MLP neurons of a small language model. Each row is named by its layer, matrix (up: input weights) and neuron, and shows model dimensions 170-340. Each number is 500 + 40 x the weight over its row's rms, rounded and kept within 0 to 999. Numbers have three digits each.
A block is one neuron, or neurons of one layer that tend to fire together. Before each block is what it responds to, as a language model described it from the Wikipedia text at the highest values.

Responds to: Table-cell ordinal labels. Words opening a table cell or list label in structured tables, mostly ordinals like first/third place, Second (curling, podium), x-prefixes.
L2.up898:504496557473520459555521492487511470471595510494555511482469434448511568551478534425499476514468478473413496496471436491528458493424470450517546491412608507501444462477535537533477499531552518528504509523568469526487546551497471494546493506483507501434504546513556477504565510547554541517439519498491468477529552513482476529506541516474445479496525521460538474537501507562520523475529488442549533551524536516474485455541498447489445435545502519456494521580499443504517510524460496440517482431445486494469536500533

Responds to: Early word-piece continuations. Second sub-word piece right after a short word opening, a hyphenated prefix or an opening bracket, e.g. semi-ar(id), B-ang(ladeshi), non-ag(gression), d-iff(iculty).
L3.up480:537515576483541483472504474515525444508501404490517489468515465535531566452483474485496457527529508485478493443485442544536433518421461473547506436496522493489510512477474582492470447528476550484537498468508503529507454485523435436457504522460553400478537412521509445378494539513507410569575510433522454522446487552525534473481474489519491585471489480491510525463481499486535460511488423487609486415467523553468548489552464541486403465465526514519588518531555460542565417478494528429480526489461484515462477601503
L3.up863:533468511523528532497514510508453547523535490472577567539472476523477532443428448478509470450488474469493506484471533497486395472499553504546541495451497491532537536495449448513634484535478480534491560557483502570497491442594508494437529508559499557430545456425459460474440512494524475420526518521542629516589580549482496466472548508481567511523458494496534465517637501504541492421496506496538542565447522482557527491527485550511439488456440484466487473470494462474479513461516529499460502428496491495615426483473
L3.up1441:447518591445527455500474510466533503514510509438497473526483468572532528445536415472427530531439466460529512546460500513483451553471610548549469462474502469507524505448458456501558478487425473464560510537462569558508511453551517532431506539420507509505499443492505519517465538501559478509514479560470538474538506526602499498475539523462527576462496513453479477487503491497543573515541420508470521509459481510563502530570505552478514516518555531511497523543442507535505418547479498503478466502476520445528504580516
L3.up1488:567470465554529493464520550578527455526507423439473426440471529465425462474508461493514566536468465545565484500478485472522464576533520472545501413460478544509495588483466573535546579487547505515552492518440495509484464482437534549393550452494528509487468497499509466447496478460464481532521544555556495576472515600486430414557504480475447531467477457487496531523500516503539441520491492534536532583444520489500506478477500515532447529484442510488574506507537573512554484502503532506491456522491481467594510523475

Responds to: Main verb after subject. Forms of be (was, is, were, are) right after a sentence-opening subject noun or pronoun, as in "The eggs are" or "It was".
L2.up467:479493539553541538468512554479507547524485498475443418481542454553405523482423484529472490560437558559516521462556532548470558512425501473476503473548464440512509498496473507501504481546389457506527500521401510469495454482608490463487481521516529500442517515459451481492502440512542454467538489515484514518531482500527465513497552470473465480484494531503526521461526449544515492535529490496464551571422500582514547512507515503467445501442569460563530524517513498495597498577576559495493478487457512536509473528490

Responds to: Word-piece after initial letter. The second piece of a word split after its first letter or two, as in F-ug-itives, f-o-iled, T-os-hiba, plus table-header pipes after No. or Game.
L5.up305:605476504628489492531491494494521543486512509511559477485512519551461580539465479517494463470548431511472502527486505586542413586461502476495542530511431607548476537433525524530586484465557509564504500591463551604567446542546556520529488548483538479515463517542497490479511571491494500482485484458521570587501532517482452467493532456543422514467571530478483556546505509504503494549481447476527516504449508525479517546506551498451514558474434502503533520535594472493525499495484525486515425453500437463460474556530
L5.up477:590468494553461455516588453558560527524569490521459540493516514541491619537578484470493525425521478453506509493546436525520449550431485504493478462532464407446559503523526530520542536490527523476579489503437495561485474560426599483563565532453514562495566482464535475504502554471505516523538525469461556597467489458540541513509571548483454519474501509501469465460533494485512504496468534456464462515482480434561496433479528491454441521549520565495458526542514473527560531556478466447494502495482487475522513581443
L5.up486:575470503599500478527465526506521511556580467410572532491487475581561579514555443463475522496510447462496527536518465528483492499463501502508524517468503440469518493454501552480508514559491526524507557453558454564499462492456568535549522510531572452574558452523493540479466576533503450486553496502498524547516513498555530589472490523522538493462493535446569525526461537472521471459442462515494518618493454494511508442512478446515451508435424527513531446514563499508552501552472503547557504488469506516543490535525
L5.up1299:524532506526500565492570522555513489497543547443493486396436486446477541572505545517489464504487506552470484438498435518509490509514487484540483434460479483538521500514447544508446532500498456509549507539486465559528483462531512555453517545517553460575482492505580426504517460472454452389590510480559494508506528515613510495467513484494471453559539557544480455517465574625508458516490461441494465484461509459538499527499574483537463493478486427556528508451464514449524484491513533482502514425495514486416476446474

Responds to: Clause-ending comma. Commas (sometimes dashes or quote-commas) right after a complete main clause, before continuations such as and, but, with, while, which.
L5.up276:464476540522552527548514598509529518473503445484481483501472495574446437524507482511504535515517507548567489467527505501519538500490509558429469513455501447505494463475534513539512629529429457589516418507432532481464492510545484463469463551554562475553416506459502520410509572537465525366475637519538472527577508560511524404463422466471512528480506413543451479589570498513550508478474531515608495488475412598486470435521505533489415528430514500511515489489479527466540516516456515545415506517481474562494496542495
L5.up363:521494497481573524523491528481498528491451453476546438516434487501457457484430483451509571485464485546529541466505457504503428548515509476475597508448510509519482545454580547498517596504441466476549530498501534470546538454565521534532430487502579460475528430513549434498555547477564523481568498430541498487522496574460426428463559506496511459426423502512454387576470513545516500437486558466532422535449444534500499454510534572542502532472509484476501501568439507505607529478545476515536479449487511467582538501547
L5.up421:512550464545527422530582590469469479549480474525530428542444515531430446524445456469555524502497498505476448467512505511549544520465496479430487509527518502482555506521524561475499532545414440571519495510474552446483531525551444514460491493487495515413422431420468429451524486487524502453486550445458545513469589515429460460515490546498506485460507501503467438500496512493570571523497532486491519462508398494570469448515476430508485496462497503463533532561491526460484528436537531564616521496446509526554484536556
L5.up431:511533481580590495561490549463494529513442478472489510553518520459531470492471428502532525515555507530442449561498498570542526564515485515458451479431478526447579487531537520492489565533527466458554472519466449451457380446511510539459513510504514570520490479452510490557505539503514540447526512490565523499516533497526445483515555522466521525488462492559449494547499526517563500523472547453525522494504424448468568542514488534514500505491558470495474487532520537423555570489536535489556433526415478586526477521494

Responds to: Mid-phrase connectors and adverbs. Mostly the hyphen after Al/al in Arabic names (Al-Yawar, al-Shash), plus adverbs or "be/also/not/and" right after is/was/can, before a participle.
L3.up285:512484551548466561430593515435512550465491441445469501482530501497454583467422497440542544435505541478488454472517505422473510462534500488502520502524514500442519508582397495490490505477522492577570490435427546489484467504501545501468544525510504504470456511501471480515548500502584484463506491467476505519544487465547514491526554471500581439487423511543553527458471539517495533447488549577553526471517528502546507490503510456463478581479533517567491547459500481477479524584555474551506468453502477508494460537484
L3.up429:463455495566522477486511502474507509480459450487491495460520423483501565492524460489495475483493446484503533465547470457506514520452495491474520493499526540485466579459453487492520516469465498523526496522417541521440468527534532561475486488489562510472510574445477535489496563461558482482512499548533475413569564513483464469498547520550441567475479534513511514458460496570445477516570545504525562509517526520534523501528528517444476544479493508468583471433496472443526445500522530485515458478554489497503401524503
L3.up740:482499510499549500469525518549484520571570547452536453557454450510518528504456499458509455470514481505492520539532507595429522500485540493539517433527467480470527556456463560460508490526518539488489509493493501438495436494535505465524527495497542570504491499456453463509501470505572457419524517513571434494486501509559590488486503514499481510557488434496512422486542532580500542510484471485478456497515502449491554454410441472416508499458503478496515553494491506466520493459470514468496470537538518547521516543443
L3.up1468:512493443562481492523500527535515534558546414462504484477548498627454433524498407445483479501514455503526510479476468498492447561486492509463500397504464530466510552417443489518500522519453399574518486487469491464424421455526490466486495475451500498465492519425519490379521557470572488438514498453529474498533522428508464458419538476493497522497504519490557445443514523456543546480569527480442422423472521449448575495468534518504498541445571472580519489456511561470586470519459463450470497468544469496452477466441

Responds to: Preposition after institutional names. Prepositions (mostly of, also in, for, to) right after an institution, office or group name, linking it to its place: Parliament of, Supreme Court of, teachers in.
L2.up306:505479552479450613523523464508516489518597468467522503506481417483541575471513507487472549493514551486544439444507501490524469549462505428478471459471526524464505507456547555520426466491529554488502498530489500477469442537574496449384549478487515440514535478478497447427481507430496445510546452521475477452562501498507469521462505527491513440512490549545517553545485540520488495438509455478518512546547530534508439507472499460509525551549526549476540554485574428512487439517491531532515492474410553492480487527451

Responds to: Mid-word fragment "erg". Second word-piece inside a longer, often technical or foreign word, strongest on "erg" as in energetic, allergic, dopaminergic, endergonic; also pieces like "yn", "trans", "olog".
L3.up489:502527543508554590550545546487490516529520516534555499529549421497499487488515515505487599486478458506452502503548536546472595484451508502540520503513530478436533531498544501523551588512436440519494486482489521448536462462540540474528449517461503536531514575529545473521534495468487495511504480466526523475485538423548477495519488484436497551451468396529487485483561484497492523486515537551523444512601462482542486503408448521461495479532531506521522477542514485395562518483523506546501457547558518527515520472516
L3.up719:518458522497525497519501489524507485451500561480543436509538457533477530448463425536529479502430505547466448421501523507518514555496526447514532450515473475518535534540527513478527553539520531439478522544557528507529452499534576432413478476497519538552482465408561493487522542566551518531467509482524600435530458531515572523518472459451530443454522434494559494404514497509491534432514488503461553446543512518496457481443445500535547536531570526543576492503485486480462507496521582455509515532520477512584515548477
L3.up913:527467510488513537543522559555475512481449472472505476482514436589486492422537522460480531551518505480516473538483508505482507518489544550511475454503522537491575491432491512554503597499498513484539475476457491572543490449565485528464519538502497527459427524424549513530516599513558482551573499483490515497566523483498532545476492507462518435508500461454479478539498561514480487488501562607462493466554511501511480421507492502502478505487555482529493489468506532474450458439549444446467443559498450513532508515547
L3.up1495:576542515492495486581532563561483537449522454477589475502523453475416430526527492499488482538477461554508479551540525543532576448408519449428490496511592483540486484472512501513482587559453519534455454534502516485433463517512527462444510433472523503483538525403465505514493448534551546474505533423524498453512473458508460504436540451459546511389503501529533483464484442510489524482466485485514670511515537462485591537488472460528524537434466556507522557523541517455532446520564527440505519448510531555504489465552

Responds to: Mid-word fragments, heading markers. Short subword pieces in the middle of split words, such as en-erg-etic, con-if-ers, ple-th-ora, ure-th-ane, plus closing == or === on section headings.
L2.up1204:523487495498517514516523545428521487489528454487542494515449501489493428506493445483432587544515513558451554504505492537520523510494516450470421538535600494534446507504524503524509492538529511499481460560472501504547449478557505524515526510433439547449527525449511469446530518528508486540519502505532572478473534544529496558464465537488527514456487396457544480486523565494576529499465432522524465529518529563479502498478500453527509513473521453519490491529536439495534495490540472454542456481461544518487504537603

Responds to: Prepositions before proper-name slots. Prepositions and function words right before a name, place, date or number in headings, infoboxes and tables: University of, born in, Elections in.
L3.up207:524511515619525586490490527525494475499534543519527516514549517485478574521470497530474506577480458497502594507492451468538486523477534532440572510507489504447524518511564522509515497533479465488515470507491493490454520454529469528446525528493488515506495481504526509461486516508462490508485483480560535505559495514491474457483520537480530511452414501495554486505522587469520527474542505486506553562522486469535472490455506510428490486488464559503482467527472539548523535548463540357450528447455445486556438611559
L3.up513:492484547498443526487476496537515536529535419433532539416502539480423591506567520579537561518399475453453493419551554480527454438485525454481531473460484556465473527521536563556513528500479490541512491510494549468448483483485515531486565483459494464487451464485417516490567481521500472536461508475546544495556463499541460460460533469480509565503505567545544458519511481487488521446570489482518509554550552530508492485451526519532541508541433530476465478462468473527461435550525549488430501520519486559496558601506
L3.up612:513467485473483548515544470504539493545582479463537464494480507519544525520540568522520521537528531553526479489567566504490540498506461511487486428534568552481447496548545545505522550513478457553569494508521495475522447541505526474460479543503568534477512484516495455494477529553503466552630477525484451542585489553497526505500557461471533492490476504552513442479477549471517500479442374494530517508457520473494465468459485492508475480562473538439499574529547509424552501475584565499510552521522496540557498503569
L3.up1163:470458525527547558497555549508557507511524466489490449451478435505526564465522471512483504528514541472512508499505517482543461526505459455451491516506533539500466522517500551575539490524446500525482531496490552506454482451500459572498557464480467570483517454484523421444452501517578504477517458558558462543451514594535528428541521531476502470530484466508561499601512501572464535449488446432492517491500476538547443473532535500486540504489589531519491544481530431477511420535467507423444520496449514489537580478447

Responds to: Section heading closers. Closing equals-sign markers ending wiki section titles (==History==, ===Elections===, == Personal life ==), usually right before a line break.
L2.up1379:508481537468460595599526576494577464507539457491489440491521437457536545496536465562519524543558472584535519515588484452530541493533474526474480437526563500517500535475497506478558480537408527533516498510546518568471482468494468546412531516429515495537498477481492503472496538508520467498543496526483516519537485481483504465409482448464534511541450481480489483473556492539561477476495439476567503553507505460600488536454534514546429534530520543493529505454475479476559484482561522491495510507477469597489485485432

Responds to: Section heading closers. Closing == or === markers ending Wikipedia section headings such as ==History==, ==See also==, ===Entry Draft===; also slashes or hyphens joining words, as in w/ or fruit-based.
L3.up622:479497574510512529574481600533602504534554467496509455446510449529499480469529529457514483530527515584520590467538488405529540461453475504473482500487541489531462485446535482480539531545324492577557572478554472504517478428447514523376501510526517487512528459496500456487438504516541521521504483516521528542520495553504497472484504538460549467545415557458533483528516530561566481473470462559560492563414458498555537477423475550501445525500451500515537523472476527492556476457567521440529509499484438566478531460494
L3.up689:531531555553530466574608584546555453480488499467545480501504467535484537483505493448536467435562493577551527496579443479446485510445553523432531466451548490519597553478492520499543470523553463529555457470533452486495492486498516543452511503486488503527439532437501383460530499589605442514528478477469491501478497577508450470476551513500509458541527521481513442473532471513467531515461462582492503587475445525547497453443523486483506570498539461458516488515559508399549446468539496478463541540555495654460506534519
L3.up795:527448501505534559513520553537554495530546469479517452475472440511495513529521467514551510501553469524506498427552443453509526491489510455433440472494494468430485514472559497483528475523476522596479547480548539451473487491431518476427530481473522472529556462475454477473429474524523453577479506529510477527538518504510532462415520483512468424552469539479501470509502528508558527483471542501533477521486542520616521484479501492517434476543467503498532500534470466462557453508547526463572449479477490622501519469505
L3.up1382:493484478557550514588472564573519506586529550508564450493483440480497549479525448505519518517489501504511423560568494425509513503435516550469491477482517481433451511459451496494530450481506495526550457469513421438484403443399496537527471534520529444544512495513498443435449548472462487483497560537497473527516531526557466514494607477515505539499475452474529485456475548589523538517469470568573525534551468589510486460476521535504427488470488558541515516496466461443502450486550523544425496469474503606476582456476

Responds to: Section heading closers. Closing == or === marks ending Wikipedia section headings like ==Career==, ==History==, ===Entry Draft===, plus the line break after = Title = and some sentence-final periods.
L5.up257:513433577545487509538499518521530460527544528517503450454522489515500531515465494584521557514491541549457491523550470500502454564456521510472437457513515428482531524469520485447542457515546444523499508468513414494471464473414525515462501479510505523543468497531453487485498443431536484489513531500516462537545533508547464485472590481524474485511538493506486498491575552538471500472495482551545521578489432499511429467498512539491471517474509502564548514466556474429537420507528540550537520515450501489484504526496
L5.up491:520432496525448586477494528481558532525625505531566500459503457505512527511446472550480499520444515527442498550488506506534501480495481424460540496482508524490446547520483552569583526499444498531527487486536470600481506535564466448515523497506512454530532489494467476442463535512533460501533441576521528586476529437521499400468501597517418516565459602427510503433527479488539553410477499462532532481524496460487489475441452440472553450537471567531554511477487463521486490464537526521500494513442498562493534576459
L5.up1278:539440512530552509534609534532527467548528485464479452518528479493420513454487535516568573507568549592567456474504451470512518531521538510415461511521550459413501496505493516441513538548495487506491542477500483516491496438525513508418470454428556517497503443503447493420463483497509507506508513474523513493534578494539476509488528444494512463465513525513505450525557549541507556491501460497514462543453419509548581433462475487539437566543524481473575531495447471541530495531560548541531499452514493575563492512543
L5.up1430:499506491517544608522565565503555536508491419493479441469503451524483446515484421460502584501530500539499517440581519473560560481535484540440471477493568519555505481477552474513489518530483495621462510516514475526513415505499534467466517481448605491542513469451469474509439480471523463545534497518550503500531466499482527502438557479520437503555491451506562440541575527487497531498489566563538498553383480591541498513502467521519434437491521468575479470517564552473572487482525531515507446505439492580504490444532

Responds to: Predicate after a subject. Predicate verbs or passive participles just after a subject, mostly songs or albums in music articles, such as voted, reached, entered, nominated, was.
L3.up156:463516572550514483503515528421560522512516425481517418484489545487503483509429388476545472467483516517568494548520474566445490544531507488509509482449532548570493528398548541505545521500495507497567457491476452492469533515472611516512477473528551588506514539517521510520441465574445456475517520511490550487522509543479466543454520508568522543475476470495545449519537425489544521472526477544467554587488508545513528505523430435513481547496492528577502478516480493474512507514537531477487486505482481496475548465473
L3.up235:558492488522501585531505543472464512498489486536449519506497418520437561454527405455532488468451456556510484550480415519434537458480502499524550496510500494521481511505512505484467504531506498520494470532493473532523495562506505533515535510509525543477481524494464529510469462516510457474470494525494501514517545498502480471500514512496525506482511560515513427455585451547525487518549443489496526506542505501491565490422501455456442495558440512466453523498449546478478493589490462433435509477502431548489555470547
L3.up361:513529490554548493521550545491474482497583433543497486522559434553497511490424455451522450451461537547500531450505402489540489549463467510471542488523492505444552520511511485507490567496521496574454560494533537531421465439532475446518490547544589486611588471492452545559447499483565391427509467543507451443478540501522506511529483491517520491541467555487522465458489543499560535480497456495454489530492489476488506534517529535492475546475595475472588416531493565522496514526465500443500511516486540477528431465569
L3.up664:526561550447488512514534541510551533543468390491479484463473566564460565559486477474496477573521462500456486523495506536498474529456483475450503500516525522538560572450506471512479430535519424537468466524455405531520495544548598496523422578489510487509501492455477499526514522567493470454495463534467542541531485504482470510480550511547446516479564498494505460432534468520465492517493462562494522516401505519543640486475556423475420542523552485555526456474519548468615531600503517504448440517402458492515491477528

Responds to: Location-continuation punctuation. Commas or colons right after a place name, where a larger region follows (Scranton, Pennsylvania; Ellerby, Yorkshire, England), plus "in" introducing a place or year.
L5.up256:536551467530519509493562539461612523545481530531477449565441533458504523538505466519480557576429501435492522494573447477540488458508475450492531465488520595415509533483514530530537442513445452494495507530417473535448477549441470517541569461527536479533514527568456531406423554526448538519516564435590459540485483484473458465535436470478525485552444457530544486447509517519531514510567484499542517532422489556533502537414535483502545431542533447508520483474530501441457499491505467523518541510491458496614463528516
L5.up502:506490518613535538539486561524514497499469483480577493484505532526491537466501502464476474571497508559472513464518443495468517469431498457516525502470512529487410444483485473519503461532469430553537480510515490530480460461517544538466520515559556482473522494428457501501443541541488485539609511443557503532473509525449513467502422439503470560451493521479555539459547466494511487471498514502484587520443475547485500535428488491542392526528482499502465462430485573524478448534419521520532394470498452522577381550600
L5.up1440:467532496480539618551548517479583543571522545478548447503480463458450517492562455506548523557475521510464461503471487451499461483479510496380546396569469528465448542473445564495456494545476431516544493529521516499526560461457555504410568475499503421532559464416467531508449519502567501464540468502540477541478507469460484464446483463467525474458463474562468486480585534558511505453537506568481570524498459500511492467384447490477396549455508546477493522444465516498508468521483531545548504506515492468550486578600
L5.up1511:491516503514510466489497493485543569508526415510486456469484463538424445488441490555510597519513497497514464477584510519451541467423546528436591409501471484503543540487479472498511530507363494495455539481491492431515428426474474455409483506499487507505557507482486511467512508458540458551517518423539542436527488521491490466457554557500553476462483499492512425458522547509518459446499423535537473544447514558506449501484463484578502518532506462488496456456532466570546510453458483487516509526496483495484473487487

Responds to: Early word-fragment pieces. The second subword piece of a word split into fragments, usually right after a capital B, M or V, as in B-ow-don, B-ing-o, Bh-utan, Vâ-l-cea.
L2.up570:498538586533562520494495539570551512473558508520528521491546505468420520512449518471471516466515503512517430492532511526467456515431526494498493524419534543531545561499488532563490435498482493524502513507527506499524465479533416539498485510415492492476487432542490427464500474489492462445530523522540600548478478492496544468476477569459488526533450521571540482522474475552496500460532473516542487486432535515574522513471517495451543482445559505546509575501523560462573403552490484516432466444465491535474548554540

Responds to: Adverbs and modifiers before predicates. Adverbs and small modifier words placed just before a verb, participle or adjective they qualify, such as also, previously, notoriously, not yet, still, or the suffix ly.
L5.up614:455473532477450537507519471453492520534489424465516455492496541527455510555515550471508561568473476536500462515529536562506500446518599481500584450548527518512541508481489470541568521463434456499531513509521439558444564514636490538512562553465526547558501538543560454489495550441602480403519494538492482513569513503514486482466564478513461494468511530477506515444495525545566501520565595504483590532416448502501555441524519485497553493479495546575544527487530536508556475477512498486489510432486539498466467487483
L5.up671:453515549532536537485525523443529556493464515407493505531519501524430536524528507476507478456436478561414534481576542457495494500508558463478607455475505499455452481430455463471525581506527515477494524447455485477472508565562430516537457526508517533463487513516524495494480474450542480398470587499497485532571478459472587507495512543477544514547515463489503482442522505496530491440532488493549541512430468495498539422424489443522509513432481513549509496489527556504519548527536497525444512476436515546521501525485
L5.up1130:483539495522490483458487486430510486452464471448525485502505429582516560506487541434495491533465530605509527515548482494567468491471556534480507465487547515518502505520439484453503534491454560571563526469432500485565517561547518527438490531476543472412561503451513518537519527446529540505489481520529446431532534457547481559495516500465535429548529438530578483463527511491519521484601555479584491448570535499457534492490474536502474475426476507486549475505575493425504529535533529486500478526477510524547499440486
L5.up1400:506498518558524486526561557461466474532541488466443521546558475511473530500444466437542477443509482530522525480521464429525483566496509559499446530527547486534506492462410533536522531464499507534491475468476542424494381510537462596493432508458577522481463497492531559526516476506580417525466491442525448555500520444449511476515473543507528541511412452520593486439499542529452534478538520537472535473492442497519530494489519435498475560449488502526506428497531529490500484559586553501430486543514484469510434521546

Responds to: Post-copula adverbs. Adverbs or first word pieces right after is/was/were/been, before the predicate (also, finally, both, eventually), plus digits after decimal points in table numbers.
L2.up462:521472571562508530487537534476495516527485493516514507484531427450460550496477514431456457448488492555512465578585468415533584480419539524481533480449543497449480500499436502476493511563518528526512520455526534481501479454532492493475461491532561509479546480440504498525527520505601524476475519544568465527551516508529431506536550463516541495491441491551545477467465411493508537530571539570501535505542506475534518431544529492446468567447504474466618537526470487481533497573547503482561475496538502464495466473509

Responds to: Clause-boundary before complement. Colons, commas, semicolons or copulas (was, is, were) that end a long subject or lead-in clause, just before the list or predicate, as in "Among her first competitions was", "allergens are:".
L3.up154:534492474518537489513515587520508540564552484455561488500507485457484537522480529502528501534504507475537392471524463495554504497481499490512429456436479464532400513505517572526482515519468468498544512525458519463510528537528495427482479528454509432455508516486505490489509503434527480546456508469584454481519510513516497527465563489465437540461492493539525442495629513514466489505504527554574445555478478608470497479439545579452439503518436442441551443476515521478522574511581517468440429474478517430542467510518
L3.up187:483531471553460569529510497509519561458471420421501466520531415576513504468487480516504530510547534566511480396497487517465572591526510521479507530515487487519499430563522528484514562500477533472610490532562538480509487497462462512381533524511525501476526494462443457508483525522466463530496495482499557488489545608513463544492588499491501409437443473520509466373489527550515547503496485482460605566479468532490490446502454526486458514465530488468519508500451479443514513477563587517539521551497509507501528518531
L3.up465:538534525529457544546537573480454583524468433470522469495495497508462534564422554486502532586472530526538446474553524498474501501502536470491481431482461452504462474552521596433575516507441526655592486521483561564499462537506562544533540486558498409477540446483499539515491549534576458516575571509495483497532458511533424489493580521498492479494353430462528479483563493501505544491491505481464434471500457508531532488435488566541447523469485483511492501447523526465594467441579440496436482523506525494531532502480
L3.up592:503464484491547486496572640593503469551478555457506493529577484539466459548503547518499533487516503563538446474501514453541528569440517521514446485458547500490473505425483541502525562512390499526572466546485453522523462450479486453541442527518520470491496452436487497530554601516539468500527483513491506486565541584482488417456528528503516537491397549504491494564507472537522499491512472498527493503524439561446471481471475568473485516448510485532457485514476477469505483483519473446448410519463491525498452558490

Responds to: World War, predictable continuations. War after World in World War I/II, plus other tokens highly predictable from context: mid-word pieces (P-ist-ons, non-ag-gression) and set phrases (final day).
L3.up343:561495470498461574526497463480533510542532437471533508494518465544540483542530527501449470454526581500469510496530519490460511536475534438482485449554553533533435504481436616467545388497517467569565507587537523540498547412539573538470529489491500520514549491515468505457467543493485513520483433531521455548574520564467528471516464550543527487473526549501420436497584576491445507441466486533498477487533459601565466486451478432536440530466468488471509512525525533497515477486452492489579483544477470529466503498512
L3.up673:506456547488488502566474538468495527512527449508577421548538456515427573504502478511561531467521555604486495475508462488467503532505500492500546444452489463450458484461491540482564516495445504550552529505475463586491501534475547586423450463407581502424493410458472469433510510496557498450529466576523527605605475511505543474466520545479545491479486494476544516441597544498516472485502410538535515570456465510523490519501551491551515449547541530490552491465538428457461538441477504443458503479519505477592455510507
L3.up836:542558490532529547503430532454532468552607447541514471406494528496537533500534462400492621497510527454538477583510450537486422544503513548482478442514452412502480479513516509555460435501494540572462570532541493539475546428489503604500491495547557512448435505509540430539472576516471519472534471511471486542467497493496466406484517512481497490472495551464516498565489449561478496496509438502506476551539568574511446514515529452503408471525499512518516479532532467480462475529482485439424527469558493591495557481527
L3.up1278:548438607506534525534497525494503526491601486437536509505496553532460551506471486499504558524523525488462485450519467538499457505482521470410494495472503500477517510563466478483624438556414496529476455474514447506500487458516461513515486501462516571530516525455463459510500547470542484503471469584460598558493537511499483448492583540463465538442481488502545470485509510492506482523440407549552548554471416523556460499547481462549523512496467509502472549489524464404504561487475500537465462521496435512511519534505

Responds to: Enumeration-introducing punctuation. Colons, dashes, commas or opening parentheses right after a noun phrase that announces an upcoming list or elaboration, e.g. "two categories:", "the following townships:", "two versions -".
L2.up569:514493533512446478548538540518541547482511415490546513530471506478456447507467500516517492523464501461506481466556496488467557575461470522509528459476487471520472500512474569484555516494472456610551487527424479520510557515439478584510515582466511468441488511449531464525536538442575424503489548527473470422544507582534513508503535478500468524472488495495566453529562540513492563469449468530550516464484549523496525524327474577503481483522477501539511503473595488494546518506545547471428435463516499478493453541517